Weights of a small GPT-style language model, trained from scratch on English Wikipedia.
Architecture: RMSNorm before each block, untied embeddings.
MLP neurons of a small language model. Each row is named by its layer, matrix (gate and up: input weights) and neuron, and shows model dimensions 32-159. Each number is 500 + 50 x the weight over its row's rms, rounded and kept within 0 to 999. Numbers have three digits each. A neuron's up and down rows have the sign that makes its largest values positive.
A block is one neuron, or neurons of one layer that tend to fire together. After each block is what it responds to, as a language model described it from the Wikipedia text at the highest values.

L7.gate110:551478535463434446500531538477489560508548577547513422570455513547547461539514429534529532508458493522460453530476576524494576410485551477540508511469566465470501513607528585466487487505484477554525502527487471544555509497562434475489448493520461521438513494576482465473465563509537561534499520460553487467523557497408517543445485484517533538551511510510538544585452412556498412540431
L7.up110:479526485582446515428495465532540482509549474534510450467470429526513466469475498522569499530483474571390461496529479501488468426437599478451468521461523404555571556517471589542463545498560569563409459519638531558446520407540400470503556441451453482418481545549524487440486423498511591487530462492421482566510534465454535545554458540586567496442440456492440561422510515506442475492441
L7.gate1272:440562590445493502508531442417485576449523515531520459487484414604467437477558435515450564462465504445434496567491467526509509478452531488476549529452472568476480573531492547494583491480503461483501414487462537457539493556489495569522507522483505588466548521534426439496497451569543532545563551543549518413565515433480549500530504498450543532488503503453477594517620562603485525415499
L7.up1272:475463549437507430475563466396484495453489499455452460577575485469499530455491353507483472535489466536508572512504516587535555475491523432565544457544533544412442522464468597516592515583577466532510431488587545538485563466498448532493530546526476480507410574594496505537556586582552518464529512443501452495393467485483546525642508491560565504491513522507483511388626530626447405441510
Description: The preposition "in" (also "In" at a sentence start) opening a frame such as a publication, language, place or time, e.g. writing in Tolkien Studies, In Arabic, In 2019.

L4.gate28:438545448527525573606544558496494496475477529610421515486457473512548413410504464406578504427483518424523458447471515492569474438490543488623452408474576482450532567571553351448519444510602520431481429474562530460548453440504508460556445556483527579554531442468477461454523495480447434545470463481500568569479515519459534442550474509554533556467556472487480450618555425537465537557565
L4.up28:450482534534465485571569518449471481470413580529487510528441504483525430406529473375553501497482487445564454437555545422576486450550542505561553448458606487446502557562499320407544504497597478552479511602535459454555478499395477469544454530441467526546529444519463494513529383492504475479479494481446603678552506493463538476578485564523526504444536425463446474519596467468430517516527
L4.gate774:445497537554440512539500510489516495444512453429455576527495586487472503416495476424480565528554445476506438462486581372480501386508526431614502454465520561471468549496463334481473447490563496528499463593442459499473515529471514453523479507557514577528552436545481508512483470505538532533528507553400538573598438531423514420587534457502519517520560478476457507512475437488441542545533
L4.up774:414531536509491460512472603456406451490415490411457467518500563508571429466466544451528498487559537479613408437497560503480455466470514517615476444501552503427523582550569357435489503523553514602503518581493514533527470475429440431591487493517547477524555481503505517533466432493487502439542506493416604564536491453572524402556451512500562498428494475528515487495472495460420473522473
L4.gate922:527514562508540499472517559477581504462499509486413415533414437489614410475550501373532457483446528512592427519466508420529393448464404572495487460470607479401502503515522337453522545508536528491488478493560493476461559453534469534512454485514478480567593472479527539485503553563537437533578488445466550567479447412440542498546449555486518551495605475472436403539582523540572424461553
L4.up922:466498572470510457616579431482559549403448546529415531437467511479595501419553524445523514471558504419545446381494564477553496475451530442571519477481573523517516590529523384527475434578547540455469497506480477499466554510520505530484434558554475548421572551480611530446451433500460519519485599516484585557475524522502612541542509519581510564452526487421497504472481460420543548560496
L4.gate960:546546522510477523575526448577510447435488522581411508489483498477535463544392474449496537526491502471590529488392549528585464518504540569613484398559590482503503522443554436446501526510578495498488518598505487437610448433446514479447463468498522541579417476538559517494540470513427536460532473546472517591402476448439515472534544539554363449463510455476448388557620496446491434519476
L4.up960:486466438514547524584586565488537491433444502524562444523486498400538448483547513415531486601461492435504560533548574404544512472464565489563559417439512486479498516563590407482509530506522516459529441588494533465597504569471497503474503475435456506575445480513521504448544430505519478507479536510427612594535472402462542481539502542632514522409515458470418528550530496451490475515550
Description: Closing == markers of wiki section headings (Career statistics ==, Discography ==), plus line breaks ending a paragraph after a final period.

L4.gate88:512393520406462421551527472425551523478523559531520450546537562439432497515561473487459536474548502518490557555465505452468414517526542544458453581529551431505535558619464425524502470438543401459453482463503489526541471505508538419517552491512492478473425529421500594569611448538525481468490494421513500464482663456545441561419484476402483520483521568449508521445325454510483472490500
L4.up88:497450560461474477497539511463603525441544528515482472449470498521467529554626500451481488472453492490477569491468520541611509456518594528503511526470551528535463476542501532481520515463547441478507513490550470503553484455521582538573581551502442553538529536488476501460537479505560447578472512526410450517490514445458427540538480519389509425446549442499480467514477482469406550535436
L4.gate245:530528463495505544566501481524503408456430396436485521532470499532465604524608479462452512505436541521514458497511496528441494486469579476498474499549505519577550485463495539510515483423530517471454443462543460444535573549466433467493564517440454535635466519481544540438451475498564456488445444399467521514386464443511538459427455548544483478470549557492503538501492486522473463484594
L4.up245:555469517531445502420508537574437539479484544534420498513613498414511527523504429581563512542437497493514476643520395554517523461560557484491513489434492536482557525527563560524503422508493476581512418456469494513498543399544532531489507557547466566411525516462342487676571428482484563438504557507574580433513475549524542489409513535413386486502506497431451581546385391443543506442549
L4.gate351:451481465546509480556499479452454562482532458513506567533506570510429507515490550471569663485471492467457486474472486595527588418450545505560507511514517464525593462496449537494499470429430404505462501471507449564534543477537514517491544535475512530425559554537389462610515571540510521484468500508422573546454569452443524424456484509503526486412510534540468570504517510426501549516386
L4.up351:382498497522482488426486468483399543441461457491482582537493476491411570413551454525481540448401565520532535509591414499438497467482549588453482431500540508531539466489460584471486467424466547473567511556608479571463518465544535566450521553436492512480465523515520585449440544575437511431596486535587501565503496448510418466546540471425393494561462497592460588484469491546434544507444
L4.gate356:443526426504478515611488545530488529523554481539523466500551554501485505487501541487415448501471489510490510446510555540490459484486550546466522423464526459396604592565387489524548471544442535498461454481559450521404467562558485469467459484589553403481471563520518486495491539589570452491547376504432582492495591450566471561529503468462604462451577505514460403558504525537485484534616
L4.up356:565508501490498570594468415457447504456563609529460373509487519445471455417580529518470514605501523625534419476551467556480467418521449499494483462418494499566468531492451473447607528534420488501547508511491501456522493425607416430513454444568484490495448536531585413447451578536494636534471414546544480496538548516562432502555531460454526500507526491519553547557501506552453509501543
Description: Mostly word-internal punctuation that splits a word, such as the apostrophe in can't or couldn't and the slash in N/a in tables, plus weaker scattered word pieces.

L3.gate0:376530535459488498460499478562507461523450498508549490476502395535482419448400558453544459562531436520545399500550534476585433480471521452470500517494543525475521547547541504485442493549589449512516518549493530562519511473401510426507475548472467475454419510435488519411457476524495471510484489576406467571491528576532502576545573499477501557477514426532489466527539490496520483464460
L3.up0:484480441550536509551490473544433451439484590557530470562471482572489506543442528465499458494489557494509544452549505451503482498532544538521533452498573588544567582384510483509471481527516437466566544556572495472504521554477467448547431541520490510511551464458530467376520465474378526511489466478494510625436544462409595570463478441523498528469530429521503451493526476491486462492508
L3.gate151:514540504548507484501591587453483527579487399517526538498500553412490488434520506420552424491534543465519513522501492477609554486525552497566478539535628503434522499499459463474485528551514456499535491510532423485543548482483518554599449559454502523543556586521492510475461443575428476506464525584453546672579518501445520402594550514469535537549481467452563388550485475490486405504612
L3.up151:445506529556510567541513556495565509575446548534484555489509466479482470418493511444452536556506642490426433491531518456453549553462541528596513522507630477507502469531431357453499455553600482447553573422499540486598517528468550462569470496555456518522452533458521475519497479515454407464502521526432583558568576568435633500531550473521582465519482547422539460579549524501427460527525
L3.gate161:468553476541362426537499467565486560589561554478415525532512482501527634449485522443620539487522503474534530552529481492479404392549483453523529459462541451563524643430508493512535571512535539523548477498490502498482514560532516515438592351504457459528496480520548493521545504454510482486406413514476521499478470571537500573604477627477533495520489554550461467557502477580496461436525
L3.up161:468532560528533503551497485486490474568557471527507402414484468573491660478484444393451544480528566458457515635458497450487527524506537504425465505519489352469476540501503447471498451521499508551477402458495417499547499525564542556476517477414554488372479586586565516494507408455487380543437592466608512515518425518565508563562542540450516492569490475482466596522482547544434457471517
L3.gate282:545617537465522462511578545542438456412548538523441550541477514467532452416516529564459384568491551484488379447584491507473545561455424550567452613517510472419517445512499537575462470523453618502471396387456506463512494496493479415471513504496400498561526478579568517443575520495576529532549456522447530600472547464494456615515467511564454461518517406538409387482399416414522434511450
L3.up282:532512505475449541518516506559511481445496480466409548514498455561480444476535569487463511467554452489456483474469558513451569528491488546613536544440555448622552447522416552512502432616503507479539504546477533511398548473478464458507431441483512552523480518531554504501628479552390457533495541454425526528464526450517527521553542576502528428457471467429581439547397511498494471507412
L3.gate599:466477474597441521528528574377383495493470466537534485515465527498505425392515543414494508521513468486491463471524514475495569512474505456599394538487743471517568566496520375447538468571544451514503503545563503488569542476446550551549497501491487546478473459465500453546496470488468449468481525517408655540564495474482522450621540531528552472510509525408473470600502486504444512582533
L3.up599:435450540503529516530500554439430441526420560437521543542481546481498451398504509411517492490512501489576449438564600485552505495546548549609499468500612478455474565560495358405475493496591501519523515577480501508512502531452482473545431523463516549579543483530505485548516439510520482492527492484445574564582508483499525484577553557519526466436542490497480485586513519485442465524570
L3.gate667:422563509451507549545545508663434518408520604457526432471491437567502530628466590502569504493457511496400481461643489543495499378437456463451529460464580570535459481487553542495569480569477498574580477463389523452442500494460488546461509514554420552451576506492613468494539543474639489466461431516495523504519501529526578535568483407493478498508526486488493427519524501511512478483510
L3.up667:472547491480478518526544537644424517485493553553402457481544425484528494540452463523628530484482491532411569529513479490522418407528516448469543547377510495447429478504514488484571514500572505511538500445364479468517578446482461508538497554487487649495506487489563403553457540509513437511468476474414486537506515557557515525489461405381530503427531460525465530511436420540542422427593
L3.gate799:439503541470480588471499495531527455502499556452560528499427581407488448439386484455507575470506468574521563504509497501559457407477543469475473442490551552554451508495512496618466590570475446534469539583488405600444535540392495446412530558439459564522465542530535403512494497579564501460520563536498426496419471561495476519545523540582593543458411502500452506445573500515489521484386
L3.up799:423526478388532573558414469556459459427439487472502495538562542436423482505481505509582498555464546530533489567589524516525435453449523543532513441510456517519478528423515523475545600442561469517499516485451570467546474530524507445510459544496492467555505516499556385533543557524554515467445446540495499530377558507512539575511515491414430452516595449551466511596508548464485498531482
L3.gate810:514443500534430541486535568401458495512502470512529496514499524464470448405468538403524522539520485474480485451504544427547563473500471466640446500446704482530517543505495420459552527583558475500550517492579516492606529512426543524552502458503479575469463484495502470562493451515461414497478571477452594577544475460517522437645570559508546497555498509460523487588523512533423513530550
L3.up810:437472498573495492573550525404461499507408471460526498568474556474555499444488448406531490430548534484512431460555567450505472504485532506496506510494659483490484468503450381436527526498579448516537515610495495423545549484451489471577441527489506507574511499538499520532523427490529537472570480473454545612583537519482552520593551577574564417454486470520460428533518536441463420510567
Description: Closing == / === markers ending Wikipedia section headings such as ==History==, ==Results==, ==Discography==, plus some paragraph-ending line breaks.

L3.gate44:513483513541498561526464444489549484473553555532526493481563564478558507565530551467467482630370501558457481392498414531476532497500535519566567552569468516437545468428495563471472448524461501417420496525543495577549490536501527492490505471485504458391451573501399527403450575560523443577516503480391413572504501577517481518487533456491441510453415509534581537529519506509546531493523
L3.up44:523405547544500600554512375514565467461511572461437474481582565572469554425480498478505507507463441521582462469435477560525507481449512503543419486452594591504575534493538489451408508524472515537433576539491577542456436504515472515558480409501503572534460541466516540457485491499500535534500611431443534497535462529580447534555482424506481514538564471378486528501555503476496513481531
L3.gate357:575515505593437509486564481400450519357470450410553527445450568537565514553331550395506486461435558507539574428486596539542544463535512485507556544436444413479476495546558456531452551577495511517525497542409480538552450476449565423491529492376488438545555432480509467535446524549491532463542476517494469504437553551491503415530492529469579493477519526493474535494485567449504448570518
L3.up357:539540538544515427508624441450503542518528527546452491568507521549500429436537476512517592463590557525567500530531443584447542533476561509504480494483495537463529538363520494514512472477510534536404451557500422578472560594493496428458421522417493526447406474451507467471510368510548581553457581478541447492576608487460601445541500516468504436629477543486453506555455520552481522492441
L3.gate682:560540562600387495524488414521445514507432586514508408543495445430534496486491500518493378350531458508511534496481543538563541543549503487485466554600541505452539479461546594437451530520407464555483530519481409470532488507491559524468484511541528417472472543476453538457510527520512586509548440515458612517548497508503520460471571440480561518513479475538472488521458493534480413472468
L3.up682:466503471519494478500504390511554520492457544348565522557534455528568636589440627551552548427538429547423511500473537471544480549514486452550508531437538512523472471579488526538433489522531531402573532570450523478437486499490564547530507529517484436449442517469471495550535531505560549578509489543529610445489462598522587534525506509514451517513419479519424418559457440542503413480529
L3.gate777:516513538570562548478510490577480491457430491492387469570493546586464517463507512559438501551522522396475419522416438497494446550400476616513477442527592560464486534478423507381584510512424534391526455579493521525451461570517586502433463393568520376590494603443447491506527454406469555520474510429514580544506559545445439511500524439524500523427509489499456524535515537502499451645519
L3.up777:503481562475535467501498540558504509530585563473494470552427433452529554528479544516547485511510489499458582477593471576464502560478390386466502542502420501553417564410545418415532493467548531502539476469476503509530424486556526529411485497512424472514503520474512565536527494526413583546548503432492460499477529524448435490495611458475538520488476469472426475456501452517535525456552
L3.gate949:507479450454555504501492488532443509462533574512620479529422474483544545455517496438528588389595489535465442430492585462532508502552456591431522550536452415443462499579521556513425480522530399480500489449445456466503512628490511404551537497520519457440502499550553461523535469492527545595492571541518453506510505538498527491451499523477502497534562589543509391508522569567461476511516
L3.up949:478513385524513514424445516449521507428525511472544399447443463460498556458428513458505570503554508465506483455516620512478459550475527463482455519531529427510571530528511557488459475442463441514557499556529551572451502556464547408566493463601467522412544506409587490513455482612450497467495479481508482440508514472512492396588439400469587458503562438565558502580591538499439410533421
L3.gate1205:564461436538474474550461529512488560557453491455593545482565535507476482553480543463376557379472475497534417507387451540611545493519564445478514518437585425586616511532484585472475609462464411449498527500481613530422467432468576389545544449537526426549504560491461473486488477508539549435522515425573560510550465500491525492484484469473586494538567480525431572512434570503490475533500
L3.up1205:453427510498446403495481524368489509466439434603562517473469462412514540472516532434543415480482473526474642557473524423464478509524361469563446486426513461455434511547558524552501495427398354468549420509582484480486506570506504556435496513541530390473524454515430548450447523574502573419443495414485497459509548539463469495528465430551473420490556491498546481500522499429495432503558
L3.gate1313:543576616545440533553466391547539533486475427490489475530462498547534502424500523527499445522466488523520541448425532480436543501457503409510429441497564473577554531508430587441487570502486433484573458447502482454431500508490558570535427549492480465435526562507469432519564444476545468575385459587486476444521478500530400504579431530576510558586510472433493518577465502559541433531482
L3.up1313:459582563498455484513521421381568391435392503521537395514448541569510572522460501505488471522432508516462595412544518423491593540479498537453427500513576506536415466568470516478482456567445492440508483460488491520526449582501589499506504568499410444470580550449468548489460462427487550458459460460608538545460514551567483444511529506533536520495466492578418553543514557505505485575512
L3.gate1324:491563558506493519504555443531531444461504478452475485499371462573545554469433546552455603401469421522577482570473603511545431557533461576494581543563467479487477454450545539431437477452496456526493485452514445544533464477449451358443481457562439600561528482565470527435431585571475437507506485459418361452468513565568490477579480431512456474531450522507574416593598509576424469526448
L3.up1324:513562601490539561522578559504487502531475502491546417441550505570501517456513449516529534404500486515559562516478552507523434486440556525587621474508541474478487544435458557508501468561506502408518475414496373473512472521419473543435490610515541495525477483495459525490435569434514584469490526439456487448479531499514524541553509509558514490553447518542434446539519369532498481446458
Description: Words or word pieces naming someone's role, participation or relation that expect a following preposition, such as involved, part, specialising, collaborated, Preceded.

L7.gate301:569461470445502505520466505488501534429510453435544437541429488471486562458471640547494581528512464540428425428538638454532505514426534546515528512458510554402587464586383622495529539499508537483465382499459462452491468565406411364375515540541512478456445461465454569514551437452519454569472581500480534600487495526533585510534518510607494527426589482432531484521471438483538612492496
L7.up301:534524524541475433510507438535483490467453488510507557433408451467479563486479513547408551480517482556528503425430525543478568471492481522561538493436491497527526521519457574613559487513575469503449457509490418563540572546504413493484516480460468474516425523517461528481505389462529524491464506511562481507483499533481550490409510483408559510543461559610507598605550504517574513475559
L7.gate543:513556543497481493472433491599556468478557508477588468443469592523633488471483472462445571493446500530580438483482530460530423406508539522479434460450483534526439486489455552492482496513478602464389483519489483520545473560533469469513434422424557558493511513495484524581435457389565488548558460545463499538485465585478452491527449554492447487507430506493435493502561530531450515498409
L7.up543:451538499481435491538491516426480405506514522595578482516445565429408485455507485416481523490443530579503538448446570549563470518468410510442489407571514456463531498495522469576382485547469545404381524430475507482616472486462486603374488498485460530462456491458508445485416544442481520421488535485567491519559407519462480425480455583540471557487495434488520497535540454420486480545418
Description: Verb stems and word fragments split mid-word, mostly just before an inflection like -s, -ed or -ing, e.g. co-star(red), concur(red), depend(s).

L3.gate13:493565512529522643560501441492418544445488346513560587523561544474467500520489470421491456446480507466502534451522406448528559526502481561501461493528541496420436497504525492446515522460429563543443495512426527596430429574506441495512514503439493483492516520568491526547540539517459457475462506497538529553497617462521451434489465451497515521602514496448475575536497533463554508517543
L3.up13:553545548441502410572480512442645479478483486396564444538507533374541548452524450436457587491469491476534467530501377517551536505520538569482499539519459453480491430402477523522486519487557520511524508491516514453489469560497423520537523512447438461519570492545408491550490537492510562485546435513570521490484444521571413504493558525424493596490541518438492442439462519531548508466533
L3.gate50:540479459487560462448458520561504510452513567504569500469449466418473575454446519441544544510494605532511558462484436455491473397505497538586513528490492465533544551571548558426484584599471553463424543462575628524536501577483490480495549511502643427549501482407450507417403527487427451459465518563439563560537570531427496443505542550532551502479501445557463462443539521535513454483500
L3.up50:540535553471388498466495465514533531446541412418507382521575563575520525515442460508506435513478495493402553565505515535415541549523516522561444533577544521491484492511554444411516544394459462517437468505476449568507458477445512559536520476470527448559456563524487557525584582484551488579474405560472574396445534507511387524488389529504471517496408455514441504419476449533529502502508
L3.gate654:469477527506450470531555393453599488449487537478478473453479571496483490517528537535469515462533553530462470659510528455499428429491493490530421433478494501589448549499500458454500527414544471529475572475581466478431551447456514522496503457481514487558553468471554569421545529507456466482573543456607436487487518560509449456497507477505551570551529452541512447541419540428503488487511
L3.up654:457486497456524528541507480497496530621525436568512490550509612508477565450471464465474505478430519543555519590531476437557508463511614464506408549373477457504504531528424593526513525549510464544497506553528530475554532533598481498527557480458509492538540475606537505506497580467607457470516349473477473516559470531654518501488564496484531544515549419458512560529520457587429509453469
L3.gate712:404514529495494481476469525528513485483557520611577487488490462417562541386465465570541523517458498595593464566548510515450511497499471508417499487532494555558507479489540449529493526508499508471444496458509385521478493452489477442434583543479500352565440479463537481474474526601519510435465490487525557581465504421564404518426438485379411507465443589484397531547429580531521535606479
L3.up712:415451436445454509479469621530616573466536453506471484419459438556533587429591510429491491541527511510594405500496449521415540501449548500523380436549516535519517496398422596535428540433488496508546546404512553509448488597491535534516572488454453427482510559570382519512528529443578428499501576411504436503451518592546579422568517502470473390488584506606576491485501513495471518525533
L3.gate774:441396491465403445529480491502608478546584525552400551426429531494483581373431518497462452547561551422582566486551522544535458472521660458411572421583520545531513461483508596520415496506491412489468425547488456493495451452546495500539505539400492582538532529548450524453481528523556564556518490460505505500496482582524521474474604419405523480576514506553522392516541518463620444503512
L3.up774:572561540466637482549484582454505523507528516509457506484527539500424542469565552514518522563493422539450468606518388469533434464397446485507456516447537430537436451524494532424550493383511499428501496485573456552475561464539565512481522489461547480518416482528443462459542511468533537517412517541515543533512528521489557495398546535522466485426459520453482556543455522420501515544526
L3.gate892:417507482464508569551428468473565416540465544546606499512512553446566562502544470339471479526526499473453446506423538531539491507479521451585434536515465539399471474493477543537388589493424499451582570479526509533483525453480499519458630497469507483523548460598415453520493531507490482497513506500469475438512547470525480485435470415606489452526560446569595481520536521528598509493465
L3.up892:409538466488523555448419472538518468453515504530476475478527494438589517496461480399462451532501501485481583473544546471543539555391555472498478558522469539381498430478536509569473446533452501558480518495536500403490532499506459565514575576451434497472505450484534411537467511451553462476438462516578513477479487429522526501492560596529488540531520466508441476472548524505461477511510
L3.gate927:455467488373435508397429449534548485489531505530495494521434555492511458461515591515434482540381561439492473474499515411425553485524511481518487423485466469428549479516457490462457467471475489538506517422460531471517463523609550557511497471463565486504477466513466472547527509486525516541561448508460576412386543547500448544540552565581521466477546447560428405507547455465539533478473
L3.up927:494545554491550528535372534465463559535516482463419432497440528501478516492469419463529447497457536495489414459549474492472542419554492546511422544540449470478473488541530543516460531565458498411495528558471462493511432463507488427504548423457472486535413527562511501505497455515552449467552416484410533459544629518501438398605535552509549486480553457550463515466512453523399602472529
L3.gate1224:501504494560567576591533504512530482486576501555616494531486506480538502436559420512431478473447471436424494455476598485497488521543474516548464562443584472457530491552532496563461558544425486469504480504484502540589479470555503540556490556585555476538565484528667526513423534500503445493577497496448526481483511505505477489492508487477589518507448448485547556458419522564557486561570
L3.up1224:405582476509456501506461511502466499525389386536502467539458535499498384414463569470471593480498549596546430501580509548401614538460565455542527467537555452516540511528489481460508473564560486448506513479470418510563485585417502492565548446494493515502440612432452537493564521482528452542557441566504414501439531443487456460528576484504466454464545437568497437577380387423461431535533
Description: Slashes, hyphens and periods inside fixed multi-part expressions, with the rest predictable, as in N/a in tables, mother-in-law, editor-in-chief, U.S.; also later pieces of split words and names.

L4.gate263:570505445410504572494521544500576509549543499417509539506498453505524491444486559481505403469475514613489460549560457552540435426557544490545497452574530571476544420510505567471460502506533494491504534501517498552500528574408544497521483462468456401514471476434442513553538518572487413487458513476512465562531496515418541526438441539457556500616491539523530469522445478545538474425468
L4.up263:567529539482481459495374637462522580480512469470439454468543504545535503445530468540512518440471482638539536484426567504505472518530583542516470509501518498503529520404477533606529466543458493427560509453494554541453438521473552576539482381475432490474486485517536536481649508462412494522473461442457485475454508551514540484492497679467501436525503520436399482515534534483396499489513
L4.gate492:467450509492449523526481421492469595425548514562483489554548558543542499454584509506495456394614569502438458590406418536523559489519515523493393555504522486439508413545529461576498528502454483522504480526535510467515493572474497513427586524488427592533544503417517501492406532475464480467422469477525493434509481498483525492522517511486483557438488484517491506511492539499522529520560
L4.up492:486508472462488645494487457554417480548387427533480465451554442510434457463457499531575505497427549299494381603437461644531465517593469476458510395549426506518508515450473545530621451592491464484414462547445507503498495478481471500521524489394555482592424613563493618523411479512574469515450474440491473483539450512476507434496435509520442467513443454431509471400489456461523415542498
L4.gate1131:523486401503585516515429451423498457454561515529486477453441540569450587506522579514501533560484510555460531433471649462530564489506550513414534550502439503535445463499508476583515443495463496360385480523528536570537481447517483501498500415498499536522480494589427491514425475441492498565651421392478518606509452509532449538561561520496510416576548576485444517585374440503552514536600
L4.up1131:542480571503478458453586505411595468500447507471504470491501423541457509481587463469436438479521497489596537568444530466499502517423533438500484477486602498524596596482537572516473440566465435480421498427507460524520448454423455524460530423469501423480432574512446542550469491493518485553482440421533499550570529456539493547511513517559514438596510586419525551535433471562512398427488
L4.gate1230:492487539493540475560516479484498510401613524428563489398396486525478535537463539535444502493579654557458501490471521545482518590517475579482463578481479467477611560574517461484461428582456394362487469484567508475468475417469453543526442480488483533443494552456530587485475609515540569596469548521543516518477531509416448466504547468558516454527506443517415514563560496557518443397455
L4.up1230:551506533544451466483479468512480506452483455614530374493552385467447593512527492513462444563465537432541545513493521481597520494477521555472371506438567521371526404499486468452527488421543470357543434528552468429495592449435458511554489512574543494481527452461342538514543542463578500456434421549540452478507467512506491479552469543600427543521557508525513479490482487527519482427505
Description: Main verbs right after a person's name or pronoun in biographies, chiefly "appeared" (in/at/as) for performers, plus grew up, was, live.